config = dict(
    num_attention_heads=9,
    intermediate_size=512,
    vocab_size=2048,
    norm_place='out',
    rope_theta=2240.0,
    rope_fraction=1.0,
    attn_scale=0.177,
    tie_word_embeddings=False,
    parallel_block=False,
    init='uniform',
    max_seq_len=512,
    train_tokens=281000000,
)
MLP neurons of a small language model. Each row is named by its layer, matrix (gate and up: input weights) and neuron, and shows model dimensions 32-95. Each number is 128 + 24 x the weight over its row's rms, rounded and kept within 0 to 255. A neuron's up and down rows have the sign that makes its largest values positive.
After each neuron's rows, "fires in" lists the words (lower case) most often at its 100 highest values on Wikipedia text that the model never trained on.

L5.gate459 [140 132 120 172 122 179 139 123  64 172 122 119 116 116 120 165 139 115 172 100 117 112 122  97 141 158 109 149 148 115 111 140 140  83  86 159 134 148 169 129 129 126  97 134 127 118 101 143 115 118 130  91 125  83 140 144 165 122 110 130  97 167 113 105]
L5.up459 [151 148 151 109 140 124 145 156 106 154 123 145 127  84 174 101  81 128  68 116 118 151 163  92 111  83 117 124 105 131 123 144 123 106 162 139 148 162 158 133 118 146 150 159 161 141 133 165  89 160 164 141 149  83 110 101 157 117 170 177 114 110 120 138]
fires in: "won", "located", "based", "coach", "received", "program"

L3.gate473 [149 116 174 118 126 103 136  97 105 127 108 136 121 126 132 164 121 119 170 112 132 154 147 125 174 190 117 122 116  74 131 110 102 141 151 103 116 153 131 119  84 117 130 119 177 123 117  91 149 150 155 101 116 149  81 175 142 101 163 137 136 172 117 105]
L3.up473 [112 129 149 128 126 118 142  81 176 114 126 144 120 122 144 145 141 142 135 109 166 152 142 145 126 167 124 114  97 113 101 146 111 123  73 120 141 115 157 163 106 149  96 102 128 119 118  98 103 146 160  93 119 150 141 116 146 137 162 163  97 135 126 111]
fires in: "from", "at", "by"

L9.gate200 [157 123 134 125 141 155 129  94 121 150 162 120 183 136 125 100 128 110 123 121  77 155 105 123 113 139 110 156 100 133 173  89  79 117 119 128 136 135  90 124 128 155 133 119 145 151 120 143 129 107 109  99 168  89 127 162  97 153  86 100 143 141 135 169]
L9.up200 [164 113 122 134 116 169 123 172  72 143 105 114 115 115 101 106 109 123 136 123 130 106 108 105 142 134 159 118 150 124 144 124 143 121 110 131 148 137  91 132 166  89 150 127  93 139 109 133 147 166 155  93 138 143 149 156  82 145 101  65 111 143 126 125]
fires in: "had", "took", "received", "made", "could", "won"

L8.gate171 [170 165 174 127 114 132 131 140 162 178 128  91 151 121 108 128 106 129 132 183 149 136 177  89 147 154 128 159 106 180 123 133 136 140 138 131 120 118 156 161 114 131  91 138 140 111  82 107 112 129 142 126 184 123 158 137 100 166  92  91 135 124 118 120]
L8.up171 [111 152 119 121  93 106 106 126 142 103 131 107 104 114 124 141 107  95 115 134 138 131 138  75 138  81 122 120 122 125 101 118 143  97 173 149 137 111 125 156 124 133 118 125 126 122  98 105 127 165 162  71 111 150 149 126 119 119 133  88  69 108 132 107]
fires in: "s", "c", "j", "p", "jr"

L3.gate99 [116 146 123 128 119 181 131 150 113 162 155 155 122 118 133 162 123 162 123 126  93 181 119 110 119 106 119 159 115 117 124 152 118 105  88 196  97 118 120 115 118 133 150 125 133 119 143 112  87 152 133 124 128 137 128 138 130 124 130 122 109 135  93 111]
L3.up99 [135 167 156 109 129 159 119 109 115 136 108  78 124 129 134 101 108 127 147  98 105  91 112 138 167 136 131 125  88 120 140 118 147 158  86 175 111 129 174 175 142 159 137 133  96  78 132 114 135 163 193 140 145 133 175 128 135  88  80 147 115 155  95 119]
fires in: "used", "out", "more", "station"

L2.gate447 [130 120  77 120  98 125  93 148 147 139 173 127 133 125  97 157 139 141 174 105 116 134 122 170  96 142 146 147 134  69  65 123 148 117 112 110 128 106 105 117 126 146 162 120 135 105 145 133 116  84 127 122 137  98 123 124 122 154 136 174 123 142 153 126]
L2.up447 [123 175 111 122 132 145 117 131 113 108 146 117 155 161 126 153 104 174 190 122  95 110  63 117 129 120 123 134 173 130  82 145 123 144 135 126 150 136 143  98 159 114 118 129 123 119 137 118 116 109 119 124 142 115 148 117 128 136 108 169 141  89 120 129]
fires in: "club", "announced", "reception", "parties", "caledon", "career"

L8.gate269 [125 120 134 159 109 135 122 105 129 113  94 104  97 106 111 152 169 114  93 129 142 164 107 105 105 121 131  83  91 132 108 142 106 103 111 151 120 140 127 100 137 132  95 170 118 125  74 116 119  96 127  97 162  75 159 141 131 151 115 116  94  92 158 114]
L8.up269 [124  93  96 133 150 152 135 161 111 109 130  79  92 123 165 108 134 168 120 105 112 128 144 107 126 110 126 103  88 154 180 134 139 100 111 124 148 111 106 141 133 163 103 118 131 102 150 150 120 108 136 105 197 122 166 105 120  78 160 113 120 139 138 127]
fires in: "was", "she", "is", "became", "while", "its"

L4.gate96 [144 128 130 149 138 112 150 138  78 127 119 115 129 103 170 139 105 152 146 138 141 167 111 119 169 137  87 120 160 123 119 146 106 123  80 169 131 118 123 124 141 100 115 113 136 150 129 110 106 129 177 170 174 117  74  78 116 138 122 113 134 120 120  68]
L4.up96 [113 136 122 133 160 112 143 110 101 128 124 141 113 123 185 169 168 120 156 112 117 214 103 143 123 131  88 113 133 139 123 139 129 154 143 129 128 163 124 139 174 116 161 128 160 161 128 133 146 129 140 122 101 158 160 194 125 111 158 161 134 147 132 109]
fires in: "them", "after", "as", "isbn", "awards", "were"